MLP neurons of a small language model. Each row is named by its layer, matrix (down: output weights) and neuron, and shows model dimensions 96-159. Each number is 200 + 30 x the weight over its row's rms, rounded and kept within 0 to 999. A neuron's up and down rows have the sign that makes its largest values positive.
After each neuron's rows, "raises" lists the tokens whose logits its output raises most directly, leaving later layers aside.

L9.down817,204,209,143,180,177,176,189,222,175,194,250,192,249,229,180,212,211,209,207,171,227,200,182,141,217,212,161,189,179,228,171,189,219,161,216,211,207,237,196,204,249,222,219,242,165,210,211,190,178,200,167,164,182,199,207,254,182,213,248,220,259,178,223,159
raises: "\n", "\n\n", "1", "9", "14"

L8.down664,213,218,171,248,256,219,224,216,213,209,228,232,188,178,205,212,194,180,177,276,221,209,192,204,162,219,193,165,229,232,223,200,207,194,166,218,197,213,168,171,208,231,249,241,177,154,176,178,220,187,223,264,234,233,216,195,174,189,248,166,190,248,198,202
raises: "ized", "is", "ised", "ist", "ty"

L3.down452,214,229,215,187,237,202,172,187,216,181,213,194,199,225,233,246,214,148,214,244,223,214,179,241,176,196,216,188,204,197,165,203,208,203,183,195,213,185,228,179,172,193,181,268,176,247,183,120,226,192,200,236,161,220,208,129,165,210,231,184,216,211,204,242
raises: ".", "H", "D", "V", "-"

L11.down552,214,287,204,126,226,191,155,192,231,180,224,164,208,223,172,187,167,227,172,216,232,190,168,243,194,234,150,240,220,171,117,168,149,215,224,213,206,240,147,202,245,234,231,213,213,209,209,197,162,187,173,238,188,216,202,204,219,204,177,178,219,229,186,166
raises: "\n\n", " After", " They", " This", " Despite"

L8.down1020,238,80,191,200,231,174,198,240,194,161,204,225,218,191,218,206,201,191,188,187,204,150,212,224,225,233,158,193,214,223,206,156,231,174,194,220,196,179,217,203,169,169,177,141,206,189,142,220,195,145,195,204,152,174,210,193,173,251,247,231,194,223,194,200
raises: "cept", "ec", "que", "cel", "cent"

L11.down788,176,196,148,217,177,189,209,208,249,231,203,225,172,140,178,187,217,163,164,191,166,213,233,190,146,232,187,180,225,176,205,234,180,150,236,219,205,162,220,223,200,219,144,211,173,179,194,212,199,163,245,209,197,162,167,225,215,218,208,165,195,135,229,189
raises: "ed and", "ed,", "ed, and", "ed.", "ed"

L8.down102,204,121,198,170,156,171,184,159,204,171,200,171,221,249,174,200,229,141,214,195,191,212,160,187,232,232,169,203,181,165,184,224,228,221,228,230,230,216,213,185,225,185,223,154,235,173,183,190,225,180,237,192,216,218,206,147,233,249,234,167,162,210,242,217
raises: "ire", "une", "aint", "ire.", "ility"

L3.down866,248,92,214,209,218,221,204,190,180,197,263,198,213,204,256,212,183,204,149,188,211,189,182,210,159,188,171,248,187,210,157,185,196,180,172,220,252,228,189,218,219,129,173,229,179,219,183,192,236,198,205,197,258,256,232,196,222,221,223,218,163,221,224,151
raises: "ead", "on", "ament", "a", "ed"

L7.down597,226,155,214,175,215,218,242,198,229,215,172,218,209,192,233,191,211,147,171,172,213,165,179,201,227,228,152,201,236,235,248,183,195,187,215,219,187,194,179,141,158,175,200,239,205,186,269,185,204,153,227,196,212,196,213,190,286,186,195,201,198,243,200,188
raises: "side", "wards", "ward", "rock", "ag"

L7.down858,178,240,199,190,198,156,173,191,147,240,249,206,190,205,194,202,219,216,209,197,177,213,238,154,176,158,224,197,202,138,167,172,183,146,177,212,161,149,294,222,220,223,190,185,224,209,165,214,216,178,180,170,213,235,219,137,148,221,222,208,209,205,199,227
raises: "1", "2", "3", "oc", "11"

L3.down71,159,196,206,208,179,215,223,190,179,239,195,218,222,171,191,206,245,215,161,165,200,212,236,177,235,202,200,232,163,195,150,203,197,239,237,201,219,166,192,214,192,174,172,256,187,164,152,203,236,195,205,181,223,160,152,232,190,183,226,197,226,198,246,209
raises: "ney", "du", "min", "vert", "dy"

L7.down818,232,202,163,181,209,169,187,257,211,214,175,161,172,151,110,200,200,236,158,223,217,184,213,221,251,219,147,253,211,167,201,209,237,180,191,222,191,190,203,177,207,192,207,191,177,170,145,143,161,178,169,235,200,162,199,180,228,218,237,194,224,205,147,211
raises: "'s", "'s ", "'s first", "'s most", "’s"

L3.down425,184,67,222,200,207,223,194,193,204,209,184,258,223,166,191,240,213,177,209,159,156,190,242,222,205,183,221,183,206,206,178,188,234,294,234,203,241,190,239,180,221,236,195,196,176,188,175,171,210,239,199,186,229,202,173,184,188,190,254,189,235,179,211,164
raises: "b", "it", "o", "id", "ak"

L3.down566,217,245,196,203,201,252,206,233,168,181,210,187,262,214,203,186,201,172,191,216,213,231,186,216,254,205,195,163,180,186,176,223,213,157,217,209,206,219,192,213,194,205,229,217,225,240,229,209,206,149,182,226,185,194,199,210,181,194,186,264,254,237,132,201
raises: "\n", "\n\n", " a", " h", " as"

L3.down674,238,99,272,225,159,202,200,207,196,157,171,180,201,241,171,227,183,175,183,193,160,254,186,209,167,191,197,189,162,182,212,164,237,243,226,211,199,195,228,154,189,203,200,237,246,201,202,207,244,216,113,229,191,195,187,190,214,198,167,137,206,164,237,234
raises: "itle", "rial", "unis", "wo", "echnical"

L3.down805,203,92,218,193,231,242,226,217,177,150,224,220,186,206,171,210,150,232,185,213,165,165,124,195,202,179,189,173,244,230,217,150,253,197,192,160,240,174,195,233,199,163,235,167,183,189,135,171,202,136,194,184,203,163,227,187,207,235,197,241,212,155,236,208
raises: "unt", "ab", "av", "amp", "uff"

L3.down57,210,86,206,233,241,205,241,164,181,235,159,203,225,235,199,138,190,254,168,187,231,218,198,231,194,182,203,167,181,225,176,183,169,222,203,175,204,207,236,228,226,193,208,169,184,208,195,173,254,269,159,224,152,198,267,214,201,216,209,223,189,218,195,200
raises: "ank", "ar", "oard", "ound", "ishop"

L3.down576,175,98,198,258,186,245,199,164,145,223,189,203,222,205,178,223,197,142,203,168,221,153,221,157,172,226,230,155,185,269,201,161,237,195,135,160,219,185,187,221,207,196,229,245,170,186,186,116,209,219,182,231,205,219,159,233,244,181,221,224,220,188,205,161
raises: "is", "z", "as", "er", "us"

L3.down635,215,164,236,174,250,208,290,229,174,173,212,239,195,144,193,262,217,189,205,181,178,148,164,195,176,181,263,181,211,190,155,207,162,235,179,161,232,196,175,197,182,186,196,182,240,183,178,184,187,190,203,237,196,180,189,214,220,160,222,253,207,163,173,184
raises: "j", "on", "op", "as", "re"

L3.down198,223,50,227,211,197,230,166,209,176,228,169,208,171,199,172,251,258,154,225,215,156,255,255,150,192,180,212,146,218,193,197,187,176,179,220,199,225,160,215,162,190,237,203,167,214,223,226,183,213,220,167,157,220,145,280,208,248,214,224,212,170,173,218,156
raises: "ll", "ps", "d", "ce", "ta"

L8.down871,219,136,217,192,174,198,207,207,229,187,228,174,225,165,216,220,224,190,227,192,214,241,229,175,240,185,162,213,136,202,163,205,215,166,198,220,222,250,214,229,224,217,206,201,176,233,205,195,239,202,167,203,159,225,198,247,159,224,197,262,231,172,198,201
raises: "\n", "\n\n", " –", ".", " -"

L3.down353,199,57,211,194,210,207,206,196,206,198,206,264,158,222,176,189,159,225,224,229,172,202,167,137,178,184,220,185,204,192,246,169,194,211,221,236,169,207,181,215,183,234,186,169,207,211,210,226,173,233,175,228,153,148,250,240,203,196,198,172,188,224,195,224
raises: "onald", "ho", "yan", "adio", "hin"

L8.down303,175,55,231,214,213,197,227,253,205,235,223,221,179,178,233,196,188,223,220,142,248,237,246,156,200,205,228,157,202,220,214,235,191,251,168,181,178,170,228,232,203,195,190,184,184,190,159,185,221,198,134,176,189,217,221,196,175,185,153,166,174,253,266,190
raises: "on", "igh", "ones", "one", "ons"

L3.down867,183,136,184,165,157,208,243,166,222,194,142,238,154,173,197,196,200,143,174,222,220,173,185,177,165,218,213,194,264,190,205,193,203,175,176,164,201,166,225,209,202,196,174,182,212,215,220,196,245,224,201,201,159,160,170,204,268,203,185,145,252,190,203,217
raises: "y's", "y and", "y,", "sh", "y."

L7.down111,170,222,180,210,204,249,195,204,178,168,226,172,202,220,213,214,188,211,204,172,216,234,226,178,257,256,173,219,177,250,220,150,212,168,165,219,220,230,231,146,198,227,168,183,155,172,132,199,202,186,163,246,219,207,228,199,142,182,195,236,224,186,206,179
raises: "aux", "igh", "xt", "gr", "au"

L8.down508,202,177,191,262,181,212,217,232,176,173,202,217,196,172,215,226,192,207,177,229,258,147,192,186,196,253,238,209,172,224,155,244,214,234,189,159,182,126,214,187,199,217,158,167,156,215,209,143,224,196,264,213,207,215,137,200,252,217,193,245,209,143,202,178
raises: "rist", "as", "in", "urch", "art"

L11.down151,214,226,198,181,192,199,216,231,122,210,236,205,197,168,181,205,189,196,233,200,208,168,167,147,221,224,197,176,143,158,196,201,191,182,208,194,197,189,254,205,177,210,207,205,201,216,215,233,233,193,185,183,163,227,187,221,208,191,243,219,232,185,176,223
raises: "\n", "\n\n", "1", "2", "4"

L16.down378,223,177,202,145,176,199,201,205,202,234,210,234,188,166,192,204,206,256,230,227,172,196,160,190,227,210,211,245,213,175,176,196,156,171,274,181,243,195,138,201,168,214,181,160,213,211,237,224,209,195,243,160,167,185,176,169,194,170,221,190,238,184,141,165
raises: "1", "2", "4", "5", "0"

L7.down1013,161,293,190,199,236,217,197,204,168,247,197,241,227,223,195,203,173,219,216,184,209,133,184,207,191,200,237,213,152,156,170,205,189,173,205,171,205,216,202,256,203,225,216,143,217,210,163,219,202,138,241,238,191,198,215,226,172,240,164,203,195,207,211,167
raises: "ation of the", "ation of", "ation of a", "ational", "ators"

L8.down807,186,170,185,228,192,230,216,190,181,234,226,217,179,284,196,202,264,221,200,262,211,177,212,153,275,235,225,231,203,165,243,220,206,212,254,224,168,229,191,202,159,244,208,233,186,169,180,228,204,233,187,198,219,207,206,203,146,130,250,216,195,144,284,249
raises: "erm", "ert", "t", "ev", "ery"

L9.down73,191,77,264,201,200,213,218,164,169,167,183,158,195,179,188,210,229,195,197,187,191,212,154,278,158,199,215,196,193,165,194,251,200,233,190,193,172,230,204,248,189,204,182,248,249,181,172,187,194,190,195,174,217,208,231,202,194,185,200,186,189,237,220,199
raises: ".", "–", "/", ":", "-"

L7.down100,207,231,204,174,243,151,147,177,202,181,221,213,243,230,169,222,149,195,189,217,244,183,193,211,216,192,183,200,195,165,189,201,174,202,190,141,225,181,164,199,183,217,213,237,240,217,183,211,192,239,173,165,185,228,217,213,213,226,255,261,236,177,138,185
raises: "\n", "\n\n", " On", " The", " This"

L11.down820,243,204,228,165,204,194,198,241,246,184,258,188,238,210,208,255,190,189,199,191,183,219,186,227,212,146,165,235,202,170,140,210,185,218,189,224,227,195,158,219,201,193,228,189,208,218,203,211,209,201,184,222,224,237,222,228,201,240,166,187,198,212,180,206
raises: " Other", " Their", " Further", "\n\n", " This"

L3.down240,198,164,186,194,212,168,228,188,199,202,173,200,163,258,182,189,152,208,198,200,184,239,202,218,181,225,231,215,178,205,187,149,200,192,224,183,151,150,237,185,245,180,195,190,225,226,185,210,183,227,192,224,207,182,213,185,170,295,225,249,111,193,208,235
raises: "arch", "arriage", "aking", "akers", "aker"

L11.down536,191,148,147,234,221,195,181,181,183,216,175,223,211,240,205,222,130,225,169,157,210,256,255,204,193,151,237,205,192,116,190,179,140,160,186,221,264,192,217,144,194,236,173,130,182,178,144,236,199,179,211,181,142,176,246,216,213,198,188,193,171,208,177,210
raises: "s'", "ative", "her", "an,", "ala"

L3.down908,234,136,212,213,164,241,240,201,269,212,157,235,209,212,167,209,173,148,202,146,212,207,198,200,214,188,269,242,196,216,242,200,213,194,181,205,226,188,224,216,211,228,159,132,160,239,178,168,154,236,181,205,162,215,228,168,225,193,205,217,191,131,208,204
raises: "ased", "ase", "ans", "ases", "x"

L3.down105,182,128,216,238,171,221,259,182,183,210,170,232,166,137,222,217,163,201,205,219,231,178,203,203,234,233,176,205,176,189,226,131,235,186,185,185,205,200,266,201,241,217,227,142,195,147,208,200,177,214,215,206,189,242,190,239,204,187,210,236,240,202,205,176
raises: "as", "ow", "est", "o", "r"

L5.down869,176,168,193,187,236,209,191,215,177,226,244,233,146,241,192,196,198,190,211,186,124,212,165,180,182,176,222,183,167,157,218,171,191,153,218,229,172,239,213,256,204,239,185,195,163,186,170,169,147,196,226,166,222,139,278,193,227,185,241,194,167,190,225,190
raises: "ceed", "duct", "duc", "of", "duced"